{"num_hidden_layers": 13, "hidden_size": 160, "num_attention_heads": 2, "num_key_value_heads": 2, "head_dim": 64, "intermediate_size": 320, "vocab_size": 2048, "hidden_act": "tanh_gelu", "norm": "layernorm", "norm_place": "pre", "norm_eps": 1e-05, "positions": "learned", "qk_norm": false, "attn_scale": 0.125, "bias": "none", "tie_word_embeddings": true, "parallel_block": false, "init": "normal", "init_std_qkv": 0.0142, "init_std_o": 0.0142, "init_std_up": 0.0142, "init_std_down": 0.0142, "optimizer": "muon_variant", "learning_rate": 0.00599, "lr_mult_o": 3.0, "beta1": 0.9, "lr_head": 0.00939, "max_grad_norm": 0.5, "warmup_steps": 200, "schedule": "wsd", "decay_fraction": 0.854, "decay_shape": "sqrt", "final_lr_fraction": 0.0, "batch_tokens": 16384, "max_seq_len": 512, "doc_mask": true, "train_tokens": 209300000, "max_steps": 12775, "dataset": "wikipedia_en"}
MLP neurons of a small language model. Each row is named by its layer, matrix (up: input weights) and neuron, and shows model dimensions 0-159. Each number is 128 + 24 x the weight over its row's rms, rounded and kept within 0 to 255. Numbers have three digits each.
After each neuron's rows, "fires on" lists the tokens most often at its 100 highest values on Wikipedia text that the model never trained on.

L8.up91:100126149134136132088166124141138116124134131136101116130138132099182117139136143148105145133135150122118134111120169145058058134114113095126186136185105175121176142081134124128127130118099095138088089169147113147106164096124104182114105125124129119157138109131112176138147084106100134086094121108120119145137101129176122140137105073129145148139111133117128127132157104111097119136150151146164147131123163106107137091161145137109100156120160152160142137128144142141100112122122145
fires on: "t", "n", "ro", "is", "aw", "as"

L8.up19:176129148158112144122108121133165145126094134106121158114123134098139116092108124158169127092111153170123156126153116118126117134113138158131101136120132117101165153125147139183100123151118147115122165160138089099132157142119161126114106161102171074122147075153132088103100128097086077122125132169122123171100134155143124101110113133147111091176102115141147136121111154132129108119127147094113105138143130159111073120155164120155078108160138154096122148167110146124134123139080124
fires on: "ap", "ar", "ab", "op"

L5.up289:105134162144139127147119131159090134200135104052153130103160143106122144113117103116119088154136129110158125101123158143141134104130092110137073134102130133126117117126129133105111121146150148143169141119124152162098149148134117126144157144102143102143094169129114099138134160170078153094182114116180071099091127144114154146165127121119112122148083117125156118171107134112101088105086133124150141140138106137125143110133141113114129180137130109109130105183120111148157138114122139
fires on: "K", "ó", "re", "og", "we", "k"

L3.up85:123127108082129117162106131185120131161127124120153155154086136104114107115140142116095132160158139165115108117157115126137120138144117167141136141195170127102166156125131148107097071131096129148096114133127162117129116141132159130186116107093146109125101120156086146150117124091152133131170128143144097130131121112125104142121099151108116111140089136170136131123147076119112150092120110130135138109074135154131134137123137114120071058108147087161109146117116129128160151163163137
fires on: "su", "ov", "lin", "own", "us", "U"

L9.up273:170108171105094173131114124122104081127151135096124137149079077167109158115125107150135127135173119101152110094137116154098116099102135136118169128146143134118172134071111152131145156154122101171088130099128109102155109110105098143138129113139106139110097143126147164110112155113134145120131123130156134127105073130124169112118138137178145145146158137104143091144114099118078123130112127161170146135136146097110186112106108145141159157108168145131124145112158139098131096157135109
fires on: "t", "v", "jec", "er"

L3.up210:162129117128122069095130116101100121103157120141136098138152143148159149120139132145156122128155154117128106151110117142143141171100151145147124142124103107075108154097171097123122155129112153092136084111147144095067164174121128124129132118088172086118115121106121112126101135137126161107122104105159172134117131160139111088141123121151158104152098131128139127108136107112115074101117118081126121176162153140067135162133130125128102149161142167103170147142154108105165130147148147
fires on: "ap", "ip", "im"

L10.up272:116131159138098141170068132126169120149188156104107130147104171135132103099106147119113123096102124189123123115109109158181147137146132110142125134130130110151133157171117135164129104122150122126118121120127110156110149110105132132137142157102141159123123121106123145102145111095132166133133160111145127135056127103138112169122068119103166139127142091151129118089063178115129121137117126127097166105095125121115137141104124139154137142165114101116101135108126141130107170183100090
fires on: "5", "4", "i", "er", "6"

L3.up6:079100133123139118152149125098102147125112123133131108111118157113161120082157152106087132143139110156090176129140132138131116111134136143123130111113135081116149075127149129087112139117107162156115120107182145095122105112111136132080109096127113149107122109108125123147157153169182168146100112153196127123099145096147099111134160158105096111112111115108129162095095151140120126169094147129154116112137110111174134166149138161111130136127103158141153171117170100125165145151117152
fires on: "end", "ly", "ement", "stand", "ld", "appear"

L9.up76:140127117146144089166150141096129129162139136128103173061164145164122109116155099132145124128169148112142134095121127098145131120159113081111145172134106154154130155126095110161111158152063126138086137126155128138118170140132109108131110074128118114108147115139114111137104115094128137087109120122152160093143176159126098134122135144109108124172157122143170110144179149132097141080126136154104108127145130089091122148114107092118153155163149100101114109096129105111156148130121140
fires on: "at", "of", "that ", "ans", "2", "des"

L4.up286:165116117168117153142161104133175140148122139108072093141128142156120131137153058126115061092124155141167103124108129142157143117131095156162156122130116111144119058112108141135160161119137154119126158125127109184115129159136142108181123128133096146149154109085123133147121124113113145128144116126138154146107173125163134124124100124134141145061166126100080096104122069128116110130126164124128103098134134117098129100149134138118158122137145122110114136089134101137147135112138159
fires on: "/", "per ", "-", "5 ", ": ", "over "

L9.up229:146163139099120178121120090142123119107121125137138115095103135129097128141135139153110155203150167141145196145149152121138153097098142110156102115096124165120154117119119128154104184164102125171103145123148101097141125080067135136137083154112107118131108097153118121115137132095118145102149144151110148127105152114146085127150100132147107074154097140128107156117134144138108117141095113137107123153105100142128095172150132145125116091141151102110123149131163117098134103166091122
fires on: "c", "h", "ar", "al", "per", "| "

L10.up193:120152137137160131103145159092069114142123139159145124117118111125130082182161133144100109113124097137117097146116176153118112145140138104124113120151092155153126150129149080164130145124094115127095127146188157146122139089087136135119139129126107130140144122083135159100111133131118117057094108108130107095137115103121196119116133137096135121120104101121128152131167154159117134120158140146162141168132096101120168099131105115112171110151144129155179152157142089139110101146141135
fires on: "n", "t", "fer", "g", "en", "f"

L4.up108:150125143150131126156141085129177125177165105100108089182129162158063140098116129153129136129106178130071112184135136117110154149108092102135168125117099122140126097132122131134150104166112091083138155122102150094097179108135113109164116129127122127107183118129137103116123130156108119126152160153083139122138136153112094130143096114108168107122124096125098131092145131131142091154117129134104140142116149128122109150121137128178133140136089089147138143102148148095117108143125144
fires on: ", ", "; ", "and "

L8.up71:095146131100150098129100152140106126113116205140116095086131130102125116163155111115190115169107124093149125090152096098139128103151156187104121137117129093133191116152137144127146128152101120125097121099145151088104139123126102131176158130120123122116109131162098126113101108150115161144077151130109094130115113138094119118144139157171131121154135102156125138127107139120110161174115122105135133136130133122147149125083121129103186157123120134087127145097130136173089115120163131
fires on: "es", "os", "c", "leg", "t", "tic"

L10.up147:116105090119133132109144110068138137174101150127155135107135132165149144147108108141177162117146123113086121124071125184126128133074184113121123134131156133118152116140116083159102126117140119096116169157133088134124116139103167155156111118085138117072139141105162126151138144127121106128146107100150153119107129108168156151160123142097161106185120124114169134118090113174143103111123126107134140123120143129124109119120093148130141139148138142115120130119127119198132098140084099
fires on: "t", "has ", "ort"

L3.up180:116149113128116124099111101131148160150124133120157112150137151126154108100128106128122105091159137095122131119151157156168120174154075129179107142154164143128141116121128107084147104154109128113102067130129079099143121108127118137152153163141095140164165114117136130107102098089135109128132100135117170123130140129125126112099204108116131159157108178134071144157142125111122114093130116143149144108094159110119121142156116107158114122142175123157145116087133120160104171102098155
fires on: "ac"

L10.up101:105136115130131130111103103126150180124072112110156130149128152169122106077124131150118109128170083140093193146138100136091164114144093126168111122114120168146142167129185123070132129138084119135124123136127105119090097115095114131146106120144087110105089114138110110165132108099151107132130143167113155137134171114129143102123145142123143109145090110151147166167145096142152092091142107177137139110140102119114075087128145146146150132151135129137140138118138145145125140145161133
fires on: "ac", "or", "re", "at", "as", "D"

L9.up196:134166137152124165131144149050123117142135097198146121129135142101148105134166111131112144082132165125123082112080140121128136144119090138128120132123153138152131114109122125158099163097151127141138138094096139121141170092148121143166141154184112111136096155150140145135182141127098140119121116117139144101098154103133102173133135179117089123153127093090153124107122109114122152125164121182087108126100147143126137123126147125094137105094149147126086111109142106116112095132169129
fires on: ", ", "but ", "dec"

L5.up318:129106090160102122122128110135148117166160106131138118141089118130086110125093082115067121106120121128141125147124132130171159129141139107108122129138134087163163144137109108124170132152154111122103105111174108107105147118128103119133113115099094114164133178079092125154150125155173086124167106143175138143096152173111124121113095098121114141147133147124109120134149109167148132141144123121143131091157147133143147119164154167088123136142109165122112136091076125092154152162167092
fires on: "at ", "as ", "in ", "and ", "a ", ". "

L10.up51:136120147085112153083142132102108147118121141130098146133079129129091118105080155158137136126111152113082137091125152137115133086104160116163164149115081144118147136123121153137164206161144161123147116139096141133114141131116117130125131136122165138165141151109158143107137095109168134084154118150129120143142128157130121119125156145146080114089121138064150151125168104098147113167162132156127158123148099092074119106120130134129157116132072108160118136130101098120112110110129144
fires on: "f", "ful", "re", "ers ", "bro"

L4.up54:117135152112151102171141121105107128097134140122178132109141119149103170141124105149137128135132084134108124136106070140117105129096104148128183143136106132166132096168105154073139132120089125141136178145132140079152117123123139162126130095093158138130147156173143135151092082093105124127155141148118126124131138137126173112134168133116186128142133100151144161107069090116130133135174152120132135095136103081096170173135083106150132121099113106120122139134128134152115102132116124
fires on: "\""

L9.up313:128184118128111156147139114128102116099167143140096093084163137088124092146125100165139099115142097120141125140126133151103163139103131127112098124112165142139116159085172146127135141118169132117142094082102119099122103103106172113129156100152143095131128134158131162142158145138117137118092136120134120150106120138088126164094137133120110137156109108134184135145110113153176142159165130092118146135116133127144114131074143139168145153145173090097152118074108159116126109126142072
fires on: "the ", "re", ", ", "ar"

L5.up313:161086105143072103139141117116178161100100099100097110146156168142113089129115115098112083124108137153140160098128149105162141164129141141153152158148116145186158113117103125147127144138132102099112107123072109150149118116134131103105150152130161096115098178104102164134117121124126125120111132127148114176123141168124126136141130130158091160161148122143135081083120110119074151147110146140127163110166125114160134127098105155128159136150111132110129150103102107108119112177128155
fires on: "a ", "on ", "an ", "as ", "all ", "in "

L8.up125:114156127141128170131118127148144144119129145123093106129101135162153143137177124114100129147146099103177123133107102146148080120092095125148139130155121129141134110118131126158141115074115060171146155174109112102099130173117140132123126140135159114145106114086098099146115124146090129120144099111147156131122119112151081145082170130137126102129097140166121153132119127126194125120111125146088089097139131127111135114161146109089113152140168150151090110155100133145171073162121129
fires on: "av", "sc", "exp", "et", "enc"

L10.up298:152101145114131126114145089132112151106147097118172101125117116091131166119146090143070108149077145136133128116112146139105159126151155195147122105160147084102174139123104161109130133099103143117144138122141102088155132139112157060134099156162117152142143127145140106132129126154106160185138142092117119115097116092057089121132096167164153138130131159161139155111121114131127138120119141137109141145112157118113163120140116090109131156153110128142104139174118152143103108125127139
fires on: "N", "an", "en", "r"

L3.up114:136103130147145122107128135115137156100129109111180124104122163123096104092157159094125155105120177122121155108178112139070144131147129132113139123169129137185163128165143086117171098138135122105166114071111140126126122117172109155140125106161117150117122107144150149103145132134159175083098094113110157131146095123108137118135115152148164118139107097138128108149087098116122082132136123149153147120091118149117185121139134110109097158118136123102133089155127145151067114128146137
fires on: "201", "193", "196", "200"

L4.up107:141114156136151127124133090137160131097090173095120161128139155132130126075098118161096139143109125117115144070143121133100133171094130153161160154105134151113116089109146094186083148121125163106123116141136094133139107138106132127127153127142140112129094124106118156088151119143116141116102115161148114150154147168147128136094173105119177133106125134120112177172106128121133059129115161134165127077106096082118124168130099142130104122142146097118165148134120126144108133136117163
fires on: "ac", "ap", "under ", "by ", "ty"

L3.up37:085127135144117130118146129110128136161098086162081134134100141120134106143151134101137160164088133135149120118133114148124196121121136131104086118092111115131138159111120111093123147114113090139162119133139107094110135090123147156157143138161111133088128173135173115151103126113132104137121117151099181150141140119152161146163152127097140122107161146128130142104138111097143077144165090129116096130139107105138116172142084162163144083082150127113138162114137100179111090114160102
fires on: "inc", "dec", "reg"

L5.up245:167121125130091143149136111162177088150167096088126111124111143126127141123104149132135159086130148141141080117122135104129155141135107164158136153122111128126124141136100181108140103095117134145153145092099082124111084129093135128109119123147109147167134154108138099150165099160151147156127108135162142166089155140108160121126146123172149089101106117146094127107120070155099120110139122125111115119095103127110142147122199137141113138152106131122110127145107203092128121109097137
fires on: "–", "-", "| ", "A ", ". ", ": "

L3.up87:095152128158139161123120078092113103122097163142167132150114139108113098150107106106140137133137124139186146118167104102153110144100107119144134116084115120131148139123101131115125117141128138085143155198155095121151162117120169124156137144099088167122118123152101127170126150097090155104112113123131124130158138151125151113140131105043144154169137138130104117102087132088129159130109095127159173154097143140134119134135112112158132157093122091140107144104129149178124107127110141
fires on: "18", "activ", "185", "York ", "^{"

L9.up127:150157119110137124134106114107133123117168113175119159110110109141158134137160099127088130086120121146128160112110109130150171111169106145128115123132126139135153142098112103136096099137139150145145133121152091135111122151116113124152142114114169133137160105133093181122099143167163134140165160105156127109101130120136147160136110124116129158147138154138128113131123170100201136108137116094170110068110133100099094104134133143132163105140173071137112119152115122103107087059111079
fires on: "c", "in ", "li", "most ", "ec", "a "

L10.up141:142106144147069168141114119136136113119108109102117125125146149110120131150151115105110151145115098144103115112150117108187114128098122112123123105131180116151106128082121165107149146091100168151146122145073192113130129107164135125128162119092112133095160118108099133082136155116092116142138143094121116163117155151158084160163162155120158151131135138144207111164123100153108154143124088134147126108122111086112146108119105137096151144149111133105123129123159127099137109150101120
fires on: "ch", "es", "an", "er", "le", "pos"

L5.up117:130132149165138152125137153096095088111131096140138150107114146132057155111176148141113135181175172166118167133150134180120095074114139075120151119122086142116074132129123168107098146104123085154119128142106143105129126143112093130173129114118118133117144106131123166114130120155126162166120148137129105107131128134172144112117140145141103111118150122101104178116077104135146144142133141103145118113109134147150103119104104111163155114095108091125123140103137143116154125129121182
fires on: "or", "end", "r", "d", "ement", "h"

L8.up203:088113140144168097133125166095099102146124094104094147111124140149111129140129074117143170154194145100115122165136121128185138093151129145070118115157136151098143173135130137122133137087147111147136102102156108106152140138141176145087128112148116120148131125134087142125122155137130205155137100110140106119124121104144155102130133130123129157146152118121131119099081145142147150089110084072090156116129124102136153096107114131129174151116124093131133132113107153168130136121122131
fires on: "r", "end", "s", "1", "17", "le"

L5.up88:116120079120153105149128122130169112169111123116125127158095150141173131135156127125117148125112127135093147136143132123156132103133143161157046100090152156108117097109098126140101090099137150160158134111155105151084151146120132127118135076120125151138156115131107146152138143081138126125115130087126159134108083125164150173136165140167113116139114131118154102131146108107149090124143063135185157118084147150128152139124163098110091119148134095115132137136134140128178096102122111
fires on: "c"

L4.up6:131107151115108147119152133137203139130113121060124139130071162162150130148153123124145144092106129168117149081150171113151134133107131129132075154172138120126095110145142129104136147150098116115100165108151172156134127120110145116148114114142111095158145115125084127058100127122114120133131150173096102121148118128163145110079128117147165123147120102128164139119119119106178138131068107153124138100157119123099113095160151152169102103135116112126121141127130142144118114137113145
fires on: "ex", "com", "sp", "Ex", "pr", "Com"

L5.up268:116165072123143099138152132138115136175114110124144095133105110139138109114137123145108114140087097139121110156098080101157136177176137166147089137116129102135112112152111146081141146116135142066134123157126095120109146094134166114154148100157133152148144125120099144105122133108123097129094113123137160159090123132154123131135140096122140165108099149141152121170108127155186116140153125135137116121095157115168109151104157138128093083113159138101131115153122165126130193077143141
fires on: "and ", "the ", "'", "it", "of "

L5.up111:102118162105113105108153119113104154161138130131166117131123092132127092093184165112136153137132173179155183127157112133105121130107096132076136147166145195139154102164093087127141123130126107130138121117200168127126153106162126123110069146140132115151151107152120130134136131130124136111118094101104133110111140134154132124100094088124145119151155151103111158129135146092130078121137121107165103139105124097119101157094124113141117138113152116134117081114163109110135119100154118
fires on: "ob", "ep", "Wor", "201", "Wil", "193"

L4.up34:097140075140132115133146098103121130112189146138103103132156118064119128111126127094164134179113139144134095142128092126133114137089109139129132142155192128094138123130098095134119117143134134124103109150138149118080144081186121127174151137170103139148122149128157111122111097173116107140119094128132184126127141121120119123140140151130158106139107113125156140108155116098116096154136103147132090200175156123133146139126089116159132126122103154151171156137116125093106115114125104
fires on: "Con", "bur", "ac", "reg", "Mat", "Cr"

L5.up249:125120134118097145121147100133134071100098123109119130129081160081131104150124137075104129130175159126149154109144176185132094103121101159159155098110137145115144159133102152098169129123130085179104152156124124157123090103088123131087135123136129144117155133126149097126142149144152146153089144154144144167171141121127127143127116152124118119123095139149121088085146106119122117129153126126108096117103105141147093169175160145155091129117127149152145080136153140126136136106087151
fires on: "wor", "w", "Tw", "ev", "tw"

L8.up175:139097129099135137113156123078117119114124115126162151120122139104113110141089135105130140133106117113117125128147105115110097157153068145147144112149117149134137096103146095060092155129132123134146148116113104101184125146121123117136092138131139075085086127123192163134120115135119121136114130147171126121144151134078138125149141169120118128174119138158113085140097148111118128168165175151183172160071146093138129092118119127120119121127160109170121115114133146116151165144132130
fires on: "and ", "ear", "our", "to ", "192", "O"

L8.up310:112127108115185084172103116131167153147118173149120148158118107149098122140139123115116142131117161122095125167167125107137161117105097141117108153094127087125123139104150140131127125155114098123118127134147086147108094105097099141072120149122085138134156143123091118131132126119148155135153160114138117123112118121094181125115114131098112173206088129115128103096149121156146134100142171101140115152162143104089137134129128135082133129125104149137154159158110172130079144164136098
fires on: "i", "e", "ated ", "er", "c", "al"

L8.up44:097123132152104124140147150059095136148129136107137100120159099132134144106164100153077112119139177146165089122089149132133083110132134130112160142125096150125134096155162113132149138144106106129127122133154124145144113126081099151058131106154157130142139164106131152134106147149132084110129164154118108092093165137134145166090139104103129103128120134117101134129138075120127160116135123128142134194108158127106119129120151165157172094159149109156122137136143086122145088145114133
fires on: "d", "n", "l", "av", "t", "m"

L9.up117:135177145118140121094112145139142131122069133141097103105107150083084133107119117138113172101111137144148118121120115157108114135046156125118086110121103186146145090154110154108113137108142174160122162145133091124114163115139152094128116153162169143113126110099128100165131130142136183140117134149142117131136118159112124129141089092134159099143113144125128147129112102118117132186131120119103136116087080101133130146145156114119132112136136190078154131117155152161121135105133145
fires on: "| ", "ex", "h", "cor"

L5.up11:131113090155092158125185142141128110127103099102142106132100134157141073137141126138110121104133123101121097140112123135134113164133142156171121135150084146105134163144105114101119138102092131108154156153163121166112176116101151135098084104145127178114123112134132117113143147069149148135115108141145113091158141144110173102107155134156140186094103135117100119157100120102146101118145095135107127134096108197140117152145117120163143141162134111122119136177092163124142121128164124
fires on: "h", "'", "Po", "of "

L8.up54:111097172096116149109139139099120116126100144141138157120132100107110127116166108106114123138094136102123120093088115110114109162111113156142104115095130125145147193094126128086135139075148144158137118172145132156090147137099146112110141097123160162130173139116134147115137170129127152167135094144119144099159139149119139109115128119093137098079123100150136110111161147104127116136124152128132100140130126161106155084161157184098127157157074153164133117138098117139164073138158153
fires on: "le", "sh", "si", "pl", "qu", "cl"

L8.up59:084132119111113196133113109131133111132122096105133180146104146147112131131111128123109106135139125098140152125138147116089129093113099099141107107141087115111151151146117188141184113120139141177090149134147114104144146110146103110140078152126105121151150163140105161102100142110141133120134120154137173109103136100171164141143160124129131105120113125128167089143113115132124155150155093180145104093132143114137105158149117171107067163103132110128134113101149112093143096105173116
fires on: "v", "gu", "pl", "inv", "ov", "erg"

L3.up182:147100139118123098141139140114167098163154130127132121152136129103121145132133155126104139105155106136113111148119142103104137176117102124183159103120092144146120150158107141141145098141079116116115138121098087099103121128118157129138157147142101147144135129094148110097124137134151171129110120166151109171141111146097105132169124121139165090136102092118078117111164074139157126108063131134149150108095112077134125121111210138168148126115101117114153136135093146128126184137122145
fires on: "; ", "| ", ": "

L8.up4:105132104134083142123136135113136114124191158106121156116137098117147072166103104105114133118133163139151143112149133158127122130159140151166130124106156131122126133136111125146121138149099110157110144153132082145133072115102144096114128117100125133149122176179147153140113107124131134158149116116110164080120126125113114100152181089143118118161127158136150133075102091125166137095100102127102129113139130180092142109126107174116127118090087178147178133118106098147109140138115171
fires on: "em", "m", "om", "of", "th"

L8.up146:115104140136137134088180159139127172106119157149115101110135139153099128086124125083149123126151134145159129142146105113151097128112142114138121149124098091154100126115096159161155157134116147118119108115117153133166133104131118137131146150107151144092169138123140153092153118148097172123146157102090114142163153150147074130166122153094107167115136131095133142105107120131103122120124116100107112134096151090109141109104114097195159093149147122109123145117093167122156168154066092
fires on: "ers", "ed", "er", "-", "k", "es"

L4.up155:163123169105136129185135113106169097155153106114114110174127125087071111144128131129143145063169177112117121107125119122126126109113144114153160081126115143152141080133150123138140118101131080154145114130116180158099184154131128081110136125148126136184110139118135114112129133146148151120094127156120123148128116125108115159176125117132155144145119136089125126095121123102078114119095179154105148124094141112117137095115101142171132118109131130135136150087101177122129120137136113
fires on: ". ", ") ", "/ ", "ers ", ", "

L5.up294:089105129128124088164103066116168131136116133128136136136125120150109130123140110118127146143151128144150110133114105117158100140142141090145141061099138134131148143106152163132129138110084110147108138125141149122110144096123102146121120116098102156127110106126142103193137154126144132163107148147097150156110129148090091171192161131143096153131130146117109182097091107132143063142109138137121106091103124122076157137125150121145129147088121108165125122127134152147151172176154164
fires on: "| ", ", ", "198", "N ", "; "

L9.up87:108130093142102088126091154185142137136088122133117111094099125123117094139159100068119136110139150146108104120132136128143128094151145140127095135122147110120075146111144174144097161140130160110111110137151089069114100132109201113128152166143112134160112101144139137146129144152153127125127124105157125159126094151122158131159122114137113110164093148121201144112138158154131163142125152120120144097118117111126100155154109187136099116143095142084128154117100119107106125128155142
fires on: "on", "i", "os", "ated ", "ation", "re"

L9.up110:143162128095065117135131117101154121156126145157147121085109098148140128147106072130129110133108130141111136132145124113134102068186136157133140110124096137128115121128128125130074128111094112136109148121128174104159107156119151120134108126116125137111144144169129149174125125113140121126155060113113191159139104115109182142168125108087188139139119142123171135078086137149099148120127148112163140116139125142100110151147095125133143158114158093143153143145122125136088140127098138
fires on: ", ", "om", "on", "m", "d", "t"

L10.up250:122173134115083156108138144128099129098133130092110127157111123063064155171134132088143126139111139162130119109114139170167153108121122133142167117098132136144176155140144124131121117107116150072114093129126095145092152104133140127128118145098153115129110142125159092144141099114113143124112125108117117149127121126177151140145105199127144146097152163102129145117102138132141140114125105140145155100097053163113132143112148134091099112165102161169108138119122128164135112139153091
fires on: "4", "e", "6", "ke", "5", "7"

L5.up56:093111116113117114118118122145130193178124160126105115120146135138116129150126134095131119128104184148137084112100090144109196111076112102077158138127065127150129145150177130127099136128100139157128107126118158176126122127126130143107120138102177130094068152155128134098101138093136094156108141108100146144141140118138130130153130146134113197161116136108130179121154093122111144131130142088136140149142140114103131171146096137124129133139134143134158132093109123130114120121088099
fires on: "and ", "|", "M", "y", ".", ": "

L10.up233:134137153141115139131106117133105125136104104132137176098138107097124087148135107138127094153128121081133155152099111126113121141173139143132152109076146090126164148126141161115114107138105161124135130127118118157146167157111126115139126118150166114141153176079118182115198159129119123105135149132122128132101099139088123137125122141138121072118111165199210155116096156150115100132137160118091112116108141128123096127107136152130092134170117132136139129132097104127088117112099141
fires on: "ri", "si", "Qu", "qu", "ated "

L4.up307:125133110145137142131163134142126145113117114094110133117129120142157094129155101113090090155133128142147099111137140113142119135107135133194107154103120128118147131160129134120131148137103133133141106148083137125163102134122084104122138104118071114144124171144134132123165150182082128139120122151130109110146147154179170117118154097038109099118153098118076121140155107159168097143103135119140131141169142155096152110171127133152093130118121157096070125148096130152143135148092126
fires on: "or", "ing ", "t", "th ", "N ", "at "

L4.up109:136107132141118127113130160127126205135139117136094106154131175138131126097150116119137073158128135130105110124112108118109121096133087157129133153106096147107161135146120110135104112104108132164109119092134103154143152122132137146139096127089159125098111097127133161102137120094112142110133115132084129147104118145106138144129110094108154124149139121108163114140137168138094120175088138169145131100114164141155106126163110166173128169139191086193106154110095137141135109171086106
fires on: ".", " ", "and ", "or ", "\""

L5.up316:140101115050097101143133122093133158082125146131189138102098133094171132108116134122127189125150124113135153093182120125120142162088132133180103127098096135097119147148138100073114154099122115141101117108144118115148148102104097121137102127122104123135129157124177154083126145120118119157109133139104118156108159137138160123188138143124129160123126138146129115153142124140088123139124163140128131160135116093145115149122159081150099095146135126135094150092155146128127098104147156
fires on: "A", "wor", "O", "ear"

L4.up302:120106132145101133148128091115138141149120143148102142140097149060123128135126155166110093099139178136132085109163157130094166111152129148159130125077074100122157121104135116132143129165122099159104158110119158144115158125100106104139123114146115127107126116118150127174128119111158170128118123156149141133140139112141124143147105117086139168167152120126122109120108158146160081132108144165102166125076116134157110184161127096137139105105091121066132109130082153115120157111124131
fires on: ", ", ") ", "had ", "and ", "), ", "US "

L9.up267:107124120124129121118103142128142118066107098110138140171152151121137113126137100138122137140147122099132123132150117139077120066112102123149117128136141144131156089146139136129150142162147066159102153154128067148136145159153133102069109162164111166115111151114168137109109129125101162112105167135141156098148126130150104171153130155156126127164127131158112127122131119118087126163108125113105127101161099071112150153172168176095086115144137134098138128100149112117108099124142109
fires on: "m", "er", "em", "n", "gu", "pl"

L4.up317:120097172081126130128144109157083143132142105122165143168086145137088114109126117164167170136153132124094107129129158149129122143125122149152143179122111148116154133153117167113102181182120131131111138186098144098107119125149125107118088114093114117120145155133109094101154149151139137138168144133139103097131137132121118186129101130083080081122142115125158104103123114122153130096142113112123137153133131089185138164131139098148079099101140121122162141118128102104108103137130121
fires on: "ew", "um", "omin", "W", "ev"

L4.up47:153143117105117109162149116132192102184105139086088162181111111124113097128127095111087145122168125129124074123154092092121136169116132144121115136145144110115146179090100166117130148105119162060139093149137138114164157102130126135133112130117091143154174176145116129161120133141158085172112161149117138163119130138119139141110110139127125140124142124088164167103143075126122119149131110128149144112127109102090123147114104130148087123113122121119139133134131139089130105122138138
fires on: "-", ": ", "200", "202", "- ", "years "

L5.up239:132148120132129102097117139116155131163164122151097181172144113121123106119093103106118114139147121158100094138149109162174145097124144092169092153155157158153115118117150143156117164135093144180122093143156102121136146121116144121121133113127107148075153101131153145153110120120110117129147115116109146076100132133112135127132166150141130141122160105129145103101115091149137110164151117134070081126133085117086126165132108131141211134108123122154126104115126152168129124084133097
fires on: "dec", "of", "sub", "comm", "Comm", "Col"

L3.up225:091122133102101147111153161124093137163124157088125160151134111161166139146102127129100137131133083135161126102115160137108103118106159134116164171134132150112134110124106104168140123145125153096156134165092124144181129142110134130163145142122113107119109173118123153150125142170122102095083116138091151110158104126135150098132144135119089110187112096123127079126127085127160076122127105160183142105127131108120119117134119136144120113163159102132105143123131164103158096175075137
fires on: "t"

L5.up87:104112092115100105134129119135149111117129105157135139089142163110181132122131104099114154112138133152130137111109132147152169084133145164115122181143125138120157112113135139135138117155155125142175068131130096119140131129091103114145103142138119082165125115102134120102170097160157116132128096153151100132140108164173138118155101125122137105166082091151126080159159105140104142127139111126121158139108128108133158113129080162091111133174142128128132110122092161059111162143085120
fires on: "in ", "at ", "and ", "a ", "O", "A"

L4.up292:104113078100103084104162108110158134154110127120131125148102112151163136138159110130127143142117147110117117126117159178142061108126145150158126096168115131129176134122112123095135121152146126125182163131137125100112105122097128131120119121110119132119155143163117125106158138170099067121082138170104142145152101162122151128137139092129140178131137120105101098112097100136151092142161127121154140115137127100158147128132102164121113087146108177100068100141116132116170160123162135
fires on: "t", "-", "h", "H", "T"